Weights of a small transformer language model.
Size: 9 layers, width 640, 10 heads of 64, MLP 2560 tanh GELU, vocabulary 17524, 55.9M parameters.
MLP neurons of a small language model. Each row is named by its layer, matrix (up: input weights) and neuron, and shows model dimensions 352-415. Each number is 50 + 15 x the weight over its row's rms, rounded and kept within 0 to 99.
After each neuron's rows, "fires in" lists the words (lower case) most often at its 100 highest values on Wikipedia text that the model never trained on.

L6.up2187:45 42 57 59 33 49 56 51 06 45 19 50 69 27 31 53 50 52 39 52 48 75 42 52 53 53 50 68 36 51 66 54 41 47 36 55 34 38 53 32 51 60 20 34 49 78 57 39 50 68 58 67 64 38 66 49 51 55 48 67 45 60 69 53
fires in: "has", "had", "have", "to"

L6.up1535:50 66 61 38 42 30 62 58 56 66 37 59 56 58 64 60 69 57 60 43 32 21 41 38 46 45 37 28 66 44 55 54 68 17 49 49 62 83 63 71 53 60 70 33 73 29 60 60 58 73 46 48 20 57 58 36 50 59 61 56 45 39 62 42
fires in: "in", "for", "until", "of", "with", "have"

L6.up494:49 22 66 37 56 38 35 35 26 46 49 38 48 55 50 54 47 56 44 76 53 32 59 45 66 45 45 48 36 42 43 36 26 53 81 80 85 53 54 57 68 71 46 39 44 54 71 58 55 06 54 25 50 66 67 61 57 35 53 51 59 51 30 27
fires in: "i", "we", "roman", "ve"

L6.up1861:00 52 64 48 40 72 58 41 61 65 47 31 57 34 57 51 56 62 56 66 52 33 60 60 30 34 50 58 47 59 38 00 43 48 56 11 66 37 52 53 42 57 60 55 71 55 44 37 48 26 24 79 74 59 54 52 48 68 35 67 50 38 61 44
fires in: "as", "an", "the", "named"

L6.up1708:61 30 39 67 66 27 43 51 52 52 35 38 34 52 77 17 48 66 50 57 56 57 80 70 75 39 74 56 36 63 51 55 80 53 54 56 81 44 16 66 69 74 29 48 52 75 48 49 24 39 39 41 53 68 32 34 55 57 61 41 44 35 43 42
fires in: "in", "by", "of", "1", "the"

L6.up544:43 68 48 57 23 40 62 37 69 51 49 58 47 59 44 36 49 57 47 68 43 51 61 57 43 42 55 57 48 31 52 53 23 78 44 48 68 43 60 58 38 66 67 55 35 36 32 68 42 63 51 58 29 63 54 67 48 50 44 47 40 82 31 56
fires in: "the", "of", "for"

L6.up1538:53 63 56 13 49 41 70 67 53 35 46 59 48 54 49 52 48 57 60 44 62 17 44 62 41 44 41 88 37 60 35 41 56 36 66 57 58 27 52 45 51 55 53 57 37 45 45 36 25 72 50 46 36 57 43 30 66 47 62 25 40 50 45 29
fires in: "they", "i", "we", "noddy"

L6.up1804:52 65 24 47 33 59 46 35 58 69 55 46 28 66 62 15 79 67 47 52 54 69 90 29 23 42 36 54 54 52 65 10 52 40 32 39 16 61 81 54 25 35 82 35 37 75 48 60 65 62 42 65 45 47 60 35 70 35 67 61 39 44 63 31
fires in: "as", "during", "her", "the", "his", "over"

L6.up1666:65 59 51 40 49 45 33 52 61 44 49 54 56 38 38 68 55 41 69 56 64 47 64 34 60 44 62 46 35 43 60 52 49 43 20 51 28 41 54 36 50 61 65 47 70 66 60 60 50 71 41 51 53 30 49 54 48 28 20 42 40 50 45 82
fires in: "not", "to", "t", "would", "who"

L6.up1439:43 37 25 52 31 44 33 81 71 52 21 34 46 44 44 54 49 34 06 31 51 42 46 36 17 32 41 57 43 60 54 87 53 62 60 34 42 55 34 49 43 37 33 26 55 55 43 34 12 43 48 35 59 57 49 70 38 51 32 64 66 39 64 68
fires in: "a", "the", "s"

L6.up150:56 57 55 54 49 35 54 44 52 55 49 26 28 15 17 42 67 67 49 47 67 47 46 64 52 63 62 58 33 45 34 73 66 39 52 33 71 33 60 68 27 57 42 37 51 43 56 74 59 52 53 25 76 35 19 43 59 68 43 45 79 54 39 54
fires in: "in", "for", "after", "to", "due", "of"

L6.up2473:38 47 48 56 11 40 38 81 48 56 39 45 82 54 30 57 42 50 51 57 81 54 38 44 73 41 50 88 49 40 56 46 67 42 52 23 73 61 41 37 51 51 61 55 53 66 58 35 40 12 64 59 56 64 74 49 70 31 56 67 79 41 60 23
fires in: "he", "she", "and", "her", "has"

L6.up1043:39 54 41 21 52 33 62 33 32 63 40 74 50 49 38 55 30 70 60 38 55 46 44 47 61 28 38 63 48 66 35 38 59 40 64 61 47 61 21 57 47 52 63 54 37 47 25 72 40 51 37 49 35 50 55 61 57 54 48 28 58 63 35 64
fires in: "an"

L6.up957:49 47 70 34 51 44 49 52 62 33 56 42 45 44 52 57 46 43 19 60 49 61 33 59 37 39 60 50 26 50 17 83 74 21 63 39 59 37 36 46 63 48 53 61 37 63 38 42 74 48 64 30 46 62 54 55 46 44 79 49 33 61 44 38
fires in: "the", "that"

L6.up573:59 68 27 70 59 57 54 33 66 54 55 66 29 56 38 41 52 52 14 69 50 55 30 43 45 46 61 28 48 33 44 43 69 71 47 65 73 54 44 55 60 35 35 25 82 35 23 49 48 61 40 44 57 50 67 57 63 54 54 60 33 30 57 40
fires in: "an"

L6.up2330:75 41 54 57 72 43 63 88 46 49 37 37 41 47 47 64 40 69 59 53 50 47 44 47 36 36 37 62 40 20 62 48 34 46 44 43 48 37 57 51 43 41 61 46 50 61 63 47 45 65 47 52 49 55 37 64 63 69 14 49 38 22 49 47
fires in: "to", "would", "could", "should", "not", "can"

L6.up382:46 45 43 26 45 50 48 71 52 56 50 61 47 47 59 65 46 48 50 57 74 41 34 47 51 54 60 47 34 68 40 64 49 15 71 44 09 54 90 49 48 39 24 29 46 68 30 63 62 70 49 66 56 65 57 47 53 29 52 29 43 13 75 58
fires in: "as", "together"

L6.up2044:29 41 71 59 81 53 44 75 58 41 49 35 51 37 68 62 63 55 63 57 24 53 65 22 60 62 46 44 55 66 62 60 59 34 41 78 69 54 40 50 58 55 60 53 80 31 70 31 65 38 49 68 21 76 35 68 73 52 45 88 50 35 45 45
fires in: "in"

L6.up1438:50 23 64 23 26 35 52 39 50 59 40 39 43 45 25 30 77 52 49 66 43 66 52 66 54 41 35 39 68 33 60 25 37 69 50 53 61 44 50 50 48 54 54 68 55 37 53 76 39 49 70 67 37 62 48 32 74 30 62 52 66 74 72 29
fires in: "which", "and", "who", "that", "there"

L6.up562:58 52 49 36 28 39 70 58 52 55 50 51 50 47 48 30 37 45 58 36 36 48 31 40 36 26 52 55 51 47 33 26 58 37 59 19 59 41 33 53 05 46 68 59 62 45 29 80 29 51 45 83 36 71 53 30 52 71 56 60 44 42 62 46
fires in: "an"

L6.up1047:46 70 36 73 09 39 75 51 46 53 58 49 38 54 44 41 36 65 56 69 53 27 50 46 53 50 34 52 45 29 80 38 49 54 30 38 39 35 23 60 62 38 49 48 26 55 48 59 57 53 56 49 73 33 38 64 59 48 51 69 52 36 72 52
fires in: "to", "on", "not", "for", "new", "an"

L6.up1469:26 38 43 83 37 70 86 33 75 62 55 66 63 42 37 43 49 48 47 53 42 52 57 54 51 48 34 52 56 63 80 57 68 37 56 76 48 54 40 45 24 63 32 29 32 30 50 51 39 52 41 74 42 49 63 38 49 50 79 65 46 42 55 35
fires in: "to", "have", "it", "that", "also", "who"

L6.up94:81 33 50 36 30 48 48 60 42 39 32 53 63 50 58 61 51 54 51 51 53 58 40 46 60 32 43 63 52 52 42 56 82 55 51 39 31 44 14 46 56 68 47 61 59 39 34 76 76 30 70 57 65 71 44 35 38 53 46 57 69 49 47 52
fires in: "an", "anesthesia"

L6.up545:34 31 64 72 24 49 33 46 67 44 41 60 74 50 45 34 48 42 39 51 54 72 25 57 80 36 50 42 65 32 74 61 57 47 75 37 52 37 44 52 60 55 69 50 43 41 30 57 43 37 32 37 69 42 73 50 41 57 64 46 59 35 62 21
fires in: "was", "is", "be", "are"

L6.up1451:66 41 52 36 52 56 38 70 55 43 48 57 51 68 59 62 50 61 14 56 51 44 38 32 18 17 50 47 57 36 54 34 60 51 42 27 53 50 17 45 24 57 51 58 30 52 51 34 47 51 43 50 62 73 76 78 34 47 64 44 57 34 37 39
fires in: "his", "s", "her"

L6.up145:41 22 23 69 36 71 52 58 58 63 23 63 50 43 50 59 49 30 33 64 72 73 26 45 43 40 41 53 48 26 37 41 33 19 27 12 86 53 33 35 50 63 66 60 62 48 27 52 58 58 53 58 29 58 60 36 59 46 62 77 59 51 54 26
fires in: "in", "of", "every", "only"

L6.up1528:74 57 60 35 34 49 39 75 53 81 34 46 63 69 45 60 29 37 43 47 66 41 59 23 48 40 74 40 58 71 57 63 61 51 52 48 27 41 67 46 45 63 66 51 11 49 38 23 26 68 53 79 66 27 58 50 38 57 45 34 60 63 57 31
fires in: "is", "was", "originally"

L6.up151:92 57 39 52 26 17 59 57 20 54 48 62 21 71 16 45 52 35 48 47 58 50 51 52 44 36 60 54 60 32 81 53 59 85 46 38 32 49 55 60 49 55 59 59 39 57 63 33 61 37 61 38 42 80 34 43 53 71 59 35 65 17 63 51
fires in: "in", "from", "of", "into", "s"

L6.up2146:48 44 48 57 44 52 28 57 62 62 39 59 80 71 33 50 41 67 46 53 37 69 60 54 52 46 50 46 59 48 79 40 73 57 40 53 33 26 77 24 59 55 44 73 33 72 36 23 30 37 52 88 75 40 56 33 49 31 38 61 38 71 70 58
fires in: "the", "s", "his"

L6.up1926:25 94 44 64 42 48 51 60 62 47 35 50 17 76 32 22 51 73 42 12 39 64 57 60 37 35 34 67 65 50 45 58 72 35 60 50 39 53 23 36 49 79 52 28 69 58 65 37 45 33 49 36 42 44 45 55 41 64 46 39 53 41 47 47
fires in: "in", "to", "on"

L6.up2247:53 48 33 40 39 52 35 20 63 64 52 40 51 98 46 44 36 60 54 55 63 35 60 67 59 47 19 19 46 54 45 67 76 44 17 77 40 58 34 38 34 57 63 45 76 54 42 73 83 66 67 38 60 50 38 63 45 25 43 89 54 08 48 42
fires in: "in", "to", "for"

L6.up518:47 46 39 49 33 66 46 28 49 30 38 57 67 57 75 60 57 48 61 60 76 37 48 58 58 59 61 33 57 37 38 40 43 53 22 46 48 49 29 49 46 45 65 48 48 62 47 59 48 16 67 39 44 57 25 75 61 61 45 76 35 42 43 52
fires in: "of", "de", "in", "from", "on", "between"

L6.up2130:31 61 62 23 67 56 70 24 56 51 51 59 42 54 45 48 50 58 43 54 43 60 70 64 27 73 59 56 44 48 53 41 49 56 24 68 31 67 65 32 68 48 38 45 60 54 30 53 45 54 40 54 63 34 61 67 70 48 40 35 38 44 54 34
fires in: "the", "c", "way"

L6.up179:51 67 44 16 57 31 53 55 46 52 43 38 53 29 54 55 61 73 75 66 19 49 47 69 65 44 59 37 66 32 38 59 31 31 51 50 53 70 60 47 44 42 77 29 33 44 43 43 39 69 68 57 48 56 49 47 57 65 39 40 27 60 42 79
fires in: "the", "at", "championships"

L6.up130:51 80 29 62 33 27 77 20 35 47 36 52 26 59 54 66 67 50 45 48 50 36 80 54 82 23 69 39 45 56 62 38 32 69 32 18 44 29 45 49 64 67 60 57 32 37 54 32 31 55 39 71 59 47 45 54 64 56 30 44 81 67 54 69
fires in: "university", "internacionales", "universidad", "the", "estudios", "instituto"

L6.up1957:72 41 61 65 22 32 37 67 52 38 23 35 53 53 42 07 39 59 45 43 66 73 42 53 54 73 47 43 54 64 43 83 49 43 67 39 44 46 54 60 42 51 44 32 46 60 61 68 35 64 40 19 37 44 54 57 62 46 70 49 67 36 99 33
fires in: "in", "for", "of", "the", "no"

L6.up262:51 42 16 56 43 65 58 56 47 50 56 55 57 53 49 44 46 53 26 62 51 31 76 56 48 76 22 63 51 53 52 25 60 48 76 47 54 39 55 44 33 47 63 52 32 74 63 77 59 38 70 49 44 55 56 24 71 32 18 73 32 50 35 66
fires in: "in", "had", "to", "have", "given", "with"

L6.up1247:54 40 41 56 66 33 50 55 54 43 44 39 56 48 34 44 35 39 86 57 41 51 50 25 53 57 55 40 69 66 62 55 72 60 64 55 63 64 41 33 55 58 53 49 39 62 63 64 51 43 32 55 57 70 52 68 48 36 41 65 40 41 52 51
fires in: "his", "and", "to", "the", "he", "s"